Weights of a small transformer language model: 13 layers.
MLP neurons of a small language model. Each row is named by its layer, matrix (down: output weights) and neuron, and shows model dimensions 170-340. Each number is 128 + 32 x the weight over its row's rms, rounded and kept within 0 to 255. Numbers have three digits each. A neuron's up and down rows have the sign that makes its largest values positive.
After each neuron's rows is what it responds to, as a language model described it from the Wikipedia text at the highest values.

L3.down2013:148176113093134121159198166128164179141100145085114086120076121134158140144146091079094134182110144142088177107105156114068138169082169133197161134069125143116155147193142130140089171095052170062144122149156162149138125093133074164162098160140117125194132132168111140102150088150094140137148092092073179171216110128144140185126139129128149158136145144137156120068149166115146152112166182135166040200161096073204128099099137074117051130137103117095134146143135065099108157192154171083153072130097115144089150115161
Responds to: Date day/month before year

L3.down1414:113092123131106148075157082151147124121129097149102134160138138128159127111132064154114168158128110153097147173117159129101122142093140120123090140089141093102131127087119127128138148140072107075160166073080191153119135114153112129068147087072127137189114135124081150117106151121160134126143159128151077116144031132117068111033103217120163186169191141203116159083106118180152165069151146095093145126148091097150106140116155068142148119127138120179119140111096107099174164159097091123091147141104128148069094122191
Responds to: Main action verbs

L4.down777:182086101092108090150153153086164147139136112106076190171103124117164163130117134144114117165113127083072138108148095102096128118124100092121159172162147140111179093104108138099098132098069107091163139165101144072133186157171135069111088000151139158126089117090155167154161161135173179151144166134049137157147184111096149101142119136077131187234171087150096103079138109169169105071158153114119135118113136161110131141102143142098150069118067129119178137170182117096124159129093108134109152096126115233110151114106
Responds to: Empty table cell

L3.down180:207144083133093168180158127132106117100121141185156074062097088111128152129048160174142132165158112129102118113127057137118152091125156085097064136120155159120163128111147130169106141138155133154159113130161147140126123087126138092164152119143145137075093069142146154128134169135162092096096091117122121151113040162056136153028175162128059132112088080154140144095136129163162130137118109145167141134081097145081067173204141104157186130126129109125120108112142124139136167122090206124107102085141172126148131142147
Responds to: Punctuation after split names

L4.down622:107129135174138123109039151064121095113167143137147143132122094103086108170106169171173157105159114085123134177150105174135162050138114056098168135218150107147154145096124111115102131123168105170122123143118064162109098132123108101135160118117157130087150127114099161129116137116174118133071117103135087086164188138135099188093158134127131133154117127204110146115092125145123125098176096103155093082077165140145086153135107134109120182145091112124111102110085085095101146066119144098157184151097154096137165082116
Responds to: Name-initial word pieces

L6.down196:185074140155068096122144139153127108101140110089093141086133089112132082179202144081103079151131159100124071126095133096164170133126156139109177127155114131109202175081124105167125132124111159059105123062076142102138146150103188170123155170127149141093105115119116145134140147092130077171150149121141148109079149152098092133138153088099089126136142118140137083181134125104149173137098109207161138150183169118142135120075041152139130128170104128160162176176130142118172100159118171136113131226179185126111123135175
Responds to: Mid-word subword fragments

L3.down1350:073082133111133201154122164141103126083111162116117133141142136126100148092137140118148062112155101076145120122161094116113154125142113091162105108152102175121132122132102137174097114108160137051172124145134083110118153130110114116109153134126111178112081122103129147109149182162141097146134141095120140096096112094163102126167163118146113095150127118205095170064134129075058092142155251059102171092152062057164114194069088136109114129048121118045152152142084149102118114078165130143188129121186145096116127123139
Responds to: Table cell contents

L4.down78:079147101159087172148155077178128142112099118096167097054181112041139181124128068144194136106104145115157143093138159086119107136185160138146156118138134135148107146106098159139153162096087239125163105161133103107127091154167175094163113135143065191087095081099183087127148097122097178113116097087146118128111113110110096160152095190176142117111136114129140102118124104113137076126125102160105127131167148122181144135087148159154117077122138136106092149188110132135134092061124221080111120161092069119133162136131
Responds to: Spatial/directional prepositions

L3.down1342:102096050127168197165142091156124146123145094132043195107148126138141112097133090133114112146148112128184129177141167157158130073155107167126179123092134169126083143145111138124123107185202126109132093125088131151059118078145117104125137105087112083099133118126131153142098131130201100075089152073092125136147131132143111170159158095132102145129143146144113181134188055119131067104104100120202186106140182188016140091139124153097093151044104129159139127124121165134102086104089150144122146128110105080102051149172
Responds to: Word-initial pieces in tables

L6.down1050:111100177080131130080111169150124082145135165189098151126124118128105134172079154098176175067149154127160125063143109165100171168156102101128158111109099202174136142142076121137141138179162125139189200164178146084132096114113102096118136062154083117107128087121115065139133084124156123139137131072128124089107184140128143110119096141108119070098125079103136133103143117123127130093162123101125083144123112125064113085146119121157136150176071152088130165158147107141138159088139107138142099080058111128119182132189
Responds to: Mid-clause narrative continuation

L6.down1964:123121122119161141125135137113170083175096146135106167140155165110121143073091131082156113115090129160142209165124130142091106162122135083142127124226137139129114079168131136068143097148134142147118155148061125112139117077126124176131089134130093171144153097087136169119139097101137098058100099117149161099122191169088138096170105129154110118123076145131155168143103147060094114114100124127079132135120115164169111113148105128120116137129089146065130112136095124099114157161195148115101098123148054120187082132070
Responds to: Proper-name pieces, table cells

L6.down797:173083145178120089108129158069104141175114123117138145068110141091146142119134148138149098082103109086169126075123070146158071144111105100106120091147099130165114131082139115146109145144129136191093148146204152096158147131115159119095134118074151141160125111184132092100135163146106133091157128171156157209096135132154125213120091123041155127120124148147100100139085094125098202143173113115081114119090111107170142148090118061067131137145134174130104091139137166083162135134172143126084171167096165111121041121143
Responds to: Election and officeholder tables

L3.down1633:131160143120184079123164080132113136125230135141081142133073140193155000161121153176102139082123136118148082093085109166101141109120122106147109082153218105155099158116190068146143185086131107153194117137126093081108086102135075147138177076095141118126136150204144102117094122151123103110078136120183144145053163108123144185157134115175086087113141110103090128090119144163064151179093160144131121067208191119105105160099083182077177097110086102117120170098130123069127165100145125104122177149178083122080130176138
Responds to: Name-opening word pieces

L4.down1406:239104159137163130179154128156138112104175134137131091115125083108122127064046138061151137145166117125118093135097063155148111161138175145078142141133097113119133107086133125114125179152102106129167091141125161240129193147139121129121152134137155169085133135152152134070151152146147087129158113128155168154082000118132113124129094108131091101188102171120149132083136107145118111193061133092141084161135191101091078152149190123136171167200153063186175094100123125099118168126114119136146145162150121123091159136085
Responds to: List-item separator commas

L4.down424:217155134085107112070139115121145161146152150124179112089109122172131151180148154081067142129107141088097120088092151114144126145110052092159141070132112117146158138116097102113133200152155167120111095143174202128112171157110127110142097064075147116172106132155117155142141063092131157174154117149146146130135099158125107115147117105181141135064091084117132067086097097122184139130139125080170135141201100151124110075150076078105143147111081118116115108072066121104124121108086167132159102122079176149122162126156
Responds to: Date middle component

L6.down580:136091122159137136069149106133158116172118128163155152099167150123154074129165131157136132184118151066134098100166159125096126175104108134113156090078058110154079102137151127106073080162106171144104079072130138189092091179150108133115147092136105165111146174092092147144143070121119137178116139175094149115122236085183110142098146108117153168132161134093163128095143129117144109085111135117137125123107167118119137075169142142125165131129106097111081131126057129127129169142174128174128152153102186137166125119171
Responds to: Level-modifier adjectives

L4.down237:145109151146079089093103074101150170151169139085102067108135148122148116151153173145027096148072109108111143139139154158146169111104063074126169118092068165116092130051104222147113085149131123121167144138136138132087159164071181157121114198125140134122191081110096184102133151154140117094100154119108165118152114177202085142170084101098131098126166123165103144102124092078113116132111137147125144084124082127162092094148133100101141132160152156154078156107188153074141123108068111192115118165164152124110166101051
Responds to: Table dates and name pieces

L3.down497:148138126076122162112143172120098100126139145156137075115151091119091143118097132123067167130124121129163146183120150144137137110169124074137008106187137131170163141085161204122124129124092122099101129108096109113124139107104127150105131126228159170159112116169100179136085107101134182087107103108059050177083091132117146136115138080073133180150066095103149138145115108104087184158123168146133093116110110097166084137103088068142189111089058186122164165164120139154086142107137170108061175125162110173157103202165
Responds to: Political party names

L3.down144:108135149099101150138138152111183138157167152117177166113138137099097124155117125150077143147128148121057143091093136156104062154136131075134105126150146127101118145199088135224129084148116101168124113111164127116139116095153165145071131098125119136032052143135113107128151233160131182124086122174087075110147130164145167132118109157145121082114113111079108136117137181174097114170112118098079143173103114130140114082079110103082149142165087147160175127096154069065120133081087133120122154067133211141145136106123
Responds to: Abstract domain nouns

L4.down1776:147092099100157138158150193114094199164133119107104184129082132105130157101193142139140102113126138102117096172151163197165170108150118119074115115127127121127095127133122119086130079105140104172118136133096146154067135182106101163176141154120085151160185098097143124163057126165127110058057165103113179142127046132111161105128130172148063213116110123074118178125119071118112024109126111051087166159116085124145078168180166201136146130129059097131115107177096188119165156103155157157084142084151121119124095114135
Responds to: Level and position modifiers

L6.down226:103096168140089129135087135088122153129150157177107117110063128135132139149154125161160132068108141135150146191114129117160100172114125106145090148135124148152084071075120129136095105190112082074105043149160153132147123141110140160127080132122120177155115128137119173115104112125135168140101122106098157116145065143149063068153123138164071090164125164127134134146092128166119092099136091103160109087154170157072140220139144197103097092158098111136065145125120183125085064111121169169195158125084198072102178111072
Responds to: Table numbers and name pieces

L6.down1362:164104134137129108110165061110132152152049164133110108108137175160106110140128117155142213136098125114129151154115156095057129152162090161165114162098085076105145140111123096164093128102122121088079175080150138091108173092075158191136081086076125105104226101087153129071128131157109129120088154069186112111137209063164086181221138094094127162074100123131096135118143156120103043123092105182139150176161118091127146098119135183127081150071051145083152071093134131108152160113097160145106124102117124112135122064137
Responds to: Dates and table cells

L6.down1919:176164154143142144137160146126093154167098154112131137094140151131081135082058083144131114183193150154151138156137106132139178140147123145095171125128182103152117140151125166120121126150201149106158173108089089104169143141108164148124167080086189097147134136183178158162174094197129106096149198144130164109137182116116121087120121109081150128173102088102103153133158102129140121131125119158106128122139085134141174097104085178197094158135099056159117130106193131124112113113150150079180108135178106101186140110124
Responds to: Word-initial capital fragments

L3.down386:097155174059125101175099135113128148104107106085125071078170132077111157070116105162115126106150128196153109106203174153086101135108163129141180094111106140138182227110073134130122144109115143135121125159096136130154083132136181160132098136126105087157091092138159122048135139143136146162138166081165108118139086147173150125122048127172112110109158130174113098154147109162158147158097170130102110088126118120083154135124093079127105171129152096130127130137085108070113140163074115120149136025136106078140141127090
Responds to: Structured data values

L6.down16:149157102123163197158151173148136090120146133082091133086131144149154184186132096136165174132131149140093153152100151163141111158142114065129140104198071169065216077116147099114122111157117173145140108082127173187169116105137089105167097080158083175113155050158155143146123133142172117167122126140151139049111117078073122110180138137106126077133078107073177111140120151069123109137145092125153075180162174079153175109143134083125142148126132124184065129151114141116146153107123149163123137166115141120228126172065
Responds to: Infinitive "to" after verbs

L4.down1036:164146094123091153111160087151087035103149145151136163121070138136186173113125115137149152116048128086255199135155078081097114126113183186120138146100102079181165112122114161091084121180079171162087175127107090111099170137124157154092198118114159152146105138170133120120158135111160147102193127189125050139103146125107169094112151113135130086147123102124111159142121137175216133138159155075129171116148166148183170147118120117113164143110096089138129125134144127108147116148131146181116171089129137116091147095081
Responds to: Word-initial fragment after breaks

L4.down1878:155137166101149175153107122128104160124137116080069169078149131136128195051063083164177133157191153070118173134122119117139132101173149134102200169142112145117139124167074142114168169148063154118130098079090147167114184116139122107193121138178076142079145130128106114104113103089138171165141150160155091129071051072140103091108104116158181143174138148123150165167073122127131095066176157111144091073113089131159111081146171069134138136156127119167108138153101088112107123089125161091125174146121118115114160142135
Responds to: Infinitive to and would

L4.down142:092085147117196118153130164133089107148128129151172143102136081143118095078185186102124130163092162131135122146192120137066116102151108190091072143165118137101135091187090159139124132138085093099164101068138130087131118133149111165148098153136160080157164085140100106105074073164115176125160169101190197121142094171201136079156100115171082117113090099132118147105104150113119118125167165125116071081159129163141109159150142120151158165184083116137093151112106136150095168102133164101122138140075163111130193103068
Responds to: Domain or field modifiers

L6.down1370:137138116161117166198136156128144076120133106036098137163152107156082090081143115179111132142166145090066116140133111109121116126143132171111138126069087126097137115086178118132097120069161156084162134177153107092154158136153121155132163107108115099129146157127156143065073127097145186131108083100152157137147103135087030126141090125131043074139141084162101166127136112069085098049086114153118169080112130087124142153090157192101120128129148136121101143115154157139127154132146180086153162111120135118078180142163
Responds to: Time spans and history

L6.down1366:143111146089102129071065058086090152129147176082170109137115058130157149087110097073159190080144125126148126150145146153151156138140090181141132147111096083133125080109053122150097139146147081141150138179103113130147067156161113179165156110119154174100105124083080102135171151138126090143085150121104059121078150124114197109136160131145127194129133194146084133096165124207096114148140172138174185130103091132089145107088128142113129161111115137153165141117122145108141108124098123138142191121178115178166170087123
Responds to: Government department names

L3.down1288:130105106132132135111129100156079079133130132136113120159097083145128126130050089150113116109137152138173084123105107116119117122121128088129112097087074178154095198112172078148187191096086162110127125194103111104155098130079089127107111096201118141124052177236136169124094099096137121116126089122114119151160125125103179117060089144119138095146142101088142142136158154123124107075166107136136140103082175098128100148139200128131167135135139143159066167131092179082115160104138067104142153165152104125169109121123
Responds to: Word-initial G fragments

L3.down537:172138093125113142177106131110114141138141163144137114157127117123156070098056143170156085148116218081136118092128156146114116096110124125096162167133092158193152177226127121137197120170133103130109093092083074126120159125074121121149150121109160166105180153132139158103104141088160192175126073162138152113169103107140161070142128169127077130101071146114134167191119070125094108138144104191183069116082196126136089137070180078119137132146148174144099131182169108119128183153129168133098166156154140129183148163139
Responds to: Slot before main verb